Weights of a small transformer language model.
Size: width 160, MLP 768 SwiGLU, vocabulary 8192, 7.83M parameters.
Architecture: RMSNorm before each block, biases, untied embeddings.
MLP neurons of a small language model. Each row is named by its layer, matrix (down: output weights) and neuron, and shows model dimensions 64-159. Each number is 128 + 24 x the weight over its row's rms, rounded and kept within 0 to 255. Numbers have three digits each. A neuron's up and down rows have the sign that makes its largest values positive.
A block is one neuron, or neurons of one layer that tend to fire together. After each block is what it responds to, as a language model described it from the Wikipedia text at the highest values.

L4.down39:084090138131094113117113078121165115118161135155144117117157121111126104163128117137144129144096149106110126111117162153142113109084156116140163136122187154149153095110124131152124127132167154121138133114091088094143140112122146113121114122162099129178122065104144130118130106144122152101
L4.down166:188133155132079125146098107122188132130123147124146151143094186140163132141153126093134147110134126132143178112163115099104095104144101134128110123146126100170079123131180093147175137133124137164148109109118099125182112135159113105137134156155102118143113132135119092155154130132113144156
L4.down192:131133121129101107141158140119144117095115126114112133127125163138169104123083080126104175197127116098145135079138128138143132068110124121120114111128166121123127097113147152129103111138124148140158088098084115127133118087090143109139113126128133158156095100134180118128130094108137143124
L4.down282:116106161103121110126143125114074145145126160152167156103140067138136103111098162169181092118133101100102134138118147140178101114134121155128106169125119096137159131112128135146126115117138125115119146159156129077134082129149167143175151135176131123116140154166121162122118130075130150150
L4.down305:126104095124129148115157084152145159132121138172147141096118167106165099135105136128132108112161165143142166081100123178124097142140104123098121156162161099089107119151162105114112129118126116115122132150113158123153168176093122129079141103107142152106148116086139124146156200115156150095
L4.down335:096116185151115163151129146157125166131143100092092116109129138135077127129128142142142120147145105128099106131140145143144093089127142115118111156120191119124102188121151101086089116122143131114149124115123124108144148136138137130106134067117115154122081168118110128103159120140148161136
L4.down375:093095116149153113139137130138129146135103144127105116109128118147144115104140137129109092117115125120123125138130108127175084113058154100149116110122125099139087103145130156141139146120117118107135133112123093100115114152149168119164169101138099122175106118176191149096126069113164139138
L4.down386:135125117138093103131124133128108142139147136089119131111116104159167066146108121114124117101135119187147144128141104125159140158212121126158118141155170153121089138155137119128117118153083118121138151125127125118139122101115115130204124158188139118112147121117122100181120115139162148115
L4.down440:159091131118144164143149106145096098117097109141110145118101132155128094100140122093157201139147098151098143076170154098150160094127097140174154130119113142103176127113141140130141098142174158131146070103149114118120142132148128090128149112112143141155184112145145149148128089180148145130
L4.down450:092146141111097112134138109138089134127155124150098132074114148186133095134118126134102163188119151108129159113093146183187134134145065147108156120143163082129101128117145138169142139179109121094163145113120125090130132102105154146117106103166100164130102133144143110147116159131124130122
L4.down534:161135133114121105132174127130134100138113104102124138134115088118111117155116146108148172103110121146125154150161150116136167077128117134119099124141126100185131156117141156144148101169092170130106116086154104134128155106108082080127155149143080152131126159135125149109110155078099164118
L4.down538:139131138163117131075147097119152130127141142189142112135098166106197137108127151115148152162128139109148126141154133133137156155148080130134120121155106132133118114105079157158134134114071117151160100105095099121151168073129135157178088115138157128124117170126122148125170127102121110130
L4.down681:142097123152116156190096130119143158127115115114078108085108179145137163165145129110128142139106133131155128105162153092179133086092140118113143152149142135111152118151106181128137111132140098122133143106119095064127122155113101106149129113142136120111139143165145118096126108146149120125
L4.down703:132143158121119142125164123130172137140193124150130138105125130101172127098130117125150145123111119128095105132139121097163138147134151118106109145144119122161125095109172100148140106133101138143103173138112116131083141131101111116085120159145091159120121107131108152122127107107186119113
L4.down727:092107098130091107153106129138175136104096173098166165102143118145149088086146127128110133133143167112127144124115090155114092105158154126129113110107151105129168115121125133127128161158089120139142126102152097151119138124164066129174145132139139164136142138149143118104152110097104141149
L4.down767:132133134085132115082178134095135127127121131114154120064133132106132132140147146139157115152113110127158116137143104085140116146136108103145096158102159107086124171117143130165117151161101118121151132104135126142127115104109161136163094175124129102127142103136126149127119120139144115112
Forms of "be" (was, is, are, were) used as the main verb right after a long subject noun phrase, e.g. "the median age was", "total cost was".

L3.down14:157094163155153116132115100131113122116108158158136118096135093066155081089104136171142125148148082087119141119161160127213128084119131111141148095102173120156117146125138125128143111116137148169150135135148115145120107146152144133122148131161092150134115125144167160126118124148120132101
L3.down60:124137138106107110110120122054127091154148176158116137103108112145115127133094121142079147168141104139131163102097178132118118120145096096133108132151072134108134146119114139177130123132136128133123091097116154098095150126104128157092139150141121125148095176142159128161115122138125165110
L3.down578:165161144120158143098125141122114089140116157166097142108115121150125131149113136119099134138121113112146161133151129122116109106122154155122084138091133125153159112110143148160127160183138145099134143103093133096111107178108111153124156115104113154137096156104159098099110096142157163149
L3.down723:085143133147138151094154149123128104130105118110137134098112142088149092161124143143131075179122093127095101146121123117171099133127128153139122091134129088117137168097103133109098180158129102165116092101136127103137141107142103092103107108141141115153142108124150114110147169147145154150
The main verb (is, was, were) right after a long subject noun phrase, strongest in Wikipedia lead sentences such as "X (born 1964) is an American…" or "Coláiste na Sceilge is a school".

L5.down312:165082095099148086160135162119115116134094141127110117073161107139127118104080131117160154146159115111132146132096138114100094128127127096116123154101084126131167104122106116125153154148122140122124136151138084130094102124111109112114114132150130089122121143174135152124112126116122194071
Forms of "be" (are, were, is) right after a subject, strongest after existential "There" (there are, there were), plus scattered mid-word name fragments.

L4.down40:127154095143120158124098156145119112190145169126133087124106126126151092119118124116146098148073107114161132131126102135129135164141124103104118153145144097157134108159141168153127119122144124136128130155140116081142057125154173109149109132122162134098130129116128122158118133108127119165
L4.down74:142146138131134101149095132139147083112146065139146159133129101143131119132155123140133157102137147090114150156126167117120110156134157148094061153121139115127131087122150182121128138130118126094142130141135160115111156156131134107095139161129187144134126110100133154128117163123119078143
L4.down86:075094111071131157140143165115156150150078179106137154129130143105161129146112110116120102150082142086139161147166124207133151100147119136135125120151118090140105133176126110125096103133128114110111138150095144122086171143111168131161124141117113131143154136094144117134138147103128081171
L4.down157:109162116135144118113126142095125127119166117104130150161130134090124086101174119109164092115107119109170128078157119148144118108134153185128154107165165116110133112094139122123129155153136150126107129151132102109127129156194128128130125120086122108154126109141088129153172095101123090116
L4.down244:111129119137118096107118108155173132109161108131122127168149103104125141127164117154121111126114113131124128128117049128096124147149170112165135115168130151123132122072117125154137110175140140126104121158141126088121149111119149114117162135130101163112139143124143114123120133112138088116
L4.down295:111102061147155134117126072079136133115142153125133154160147120174125120120102184130139165118126106127129109138110159121159134142162104137128114162170157118117147154084094129138154119126150124138197169146097102131114121101132104101161169113116100130129092143151124083125123118135089148116
L4.down300:170106126081117114112160128161097117112093123101100089105105119152108111136140118141134164151172112121132126099091100139120132120126115142101109145092121140130105151160140137112130103150123143107141146112119150117154171123135131126078138110124150110096144201136143153058090163172172151103
L4.down321:179155143100141124152152142132147125137144155179086107169128110115139162124169127110120115118181110116136123069136089127142160151114097150103146085152129129137154122093161082129101113147188112107157142139103133131133166103086112126137139120139158103094121144172110151111155095185134117112
L4.down338:135165122149162105115133123150165124087122139132152140142150137117117125138113160114118140104122111139125123157140130137116116137104121190139095140123143127116127106125081095146151176193128121126123143156135147135094137144131107081088113098097184125124139130131120152097111148153139113135
L4.down434:131118139141114121097137165103149130169114118115137096149114151119129156087145132172127118088137102102084126135109148127142070127152092135164115104166182126133115077092146114127094137159109128123134123120140096126125127152110112120098118175141167115105125159097116117138140180112146127139
L4.down490:112152152156158147161130132139140136118111118196106095097169119126162099099140113108160124170115127162126120120117118115101141111101139128094103143131125138158121111176150066152111141127120138123126128148166125112142140096150102097122126072107125160136189155101137140135084160111119162126
L4.down587:133131144111119055107093127118101162147094081142153140142097182138148122127089103126070132085160113061152084115107098099132167165128135122157151137161125121131088090156123127115115167118089099147199141136126134144133140094112153120153129125130114120139111134134089136116099123119159093109
L4.down604:127150142154127119141106121099109151091164170117140111108114109156113152108107094106132151085110105129121135133089132122097127151145141147140147111136137186130119146105101113105092131139094161123151113187096099072134132144094136168085126109152133104105155140080163102128179114098115132134
L4.down651:125155119120128102125124114076129126132128121155083092092090126081096126112154150147145129152100148175132168160096133145123090145149155112144149147161140118144130096096140142135159129103136140086144125175117112113114144126137120133112139129128101157120110145172136112122133128116162135150
L4.down726:091118137113088148155090095101136114110133104123113072125121089097123126107097080099141163113151110119129125171099114147112174102126110146126119133131167155190149153138157114124116111096122098144111137144104135135119138105122116111111117166123109127162121113141140177090121129111116145157
L4.down736:109150182128104142130146132124238129122131162114128110129118139107149140128158152130162120135136164135142098127126134106087158145119170120108126130157087155126148117140112163176117156123131164111121140120127171088157102110131115098087140167116134103156155116111136112108158136161127112137
Final word pieces that complete a split, often rare, proper name or word, mostly people, places and nationalities, as in Puerto Rica-ns, Eleano-r, Stockhol-m.

L3.down315:155129123119104112136125136142138165150151106110105167153109140117108174124103100151127081152152161153128165149124101123151139127139086136144104093181134162107146121140166130104138104106136153131117133146096081094143108131173084097087164108149120091152117093098157130127127101143147123141
L3.down332:134131047122140143113090126082162143119121111158112151110105059166155123138110119150147109110132109137130122135127131108130127146156073165151151127159137145140113102100155158138160108173134157136150156138136100112123127103146119103127193138115105150121123132135138106110111143116047172117
L3.down458:107161047085157104156140113106141143145119105145125147166119138139141086159100186143118132115165127097158111151099134123153108161129138136104114154150152124108120095131158145113136122144142107117159162154124111141106120101117122097154154108115108085165105167118131097142132112142106140129
L3.down471:118103148098120104157125162140123168110203109146159179168128148098097152114092110104114142105119133100097099118149121113131118155124123126138150135130131175129141087084143150133084138150119128148104175090092150119137161104085095146159131137111102138157118176127101119164131135107139166141
The possessive 's after a noun or name and possessive determiners its, his, their, as in the company's headquarters, Leela's service, into its components.

L5.down314:123126152119088121151128137107120119108119151099152088147095120143112128137118133125115098133107142163155106084150163116126112123139142170102139117082114131131167134138097207132092123122134141119116164113129078172148144100112105124150135119070157153119133143146114121170092122136209116118
Final word-piece that completes a multi-token proper name (surname or place), as in McLaugh-lin, Garrac-h-ón, Stanning-ton, often in lists or tables.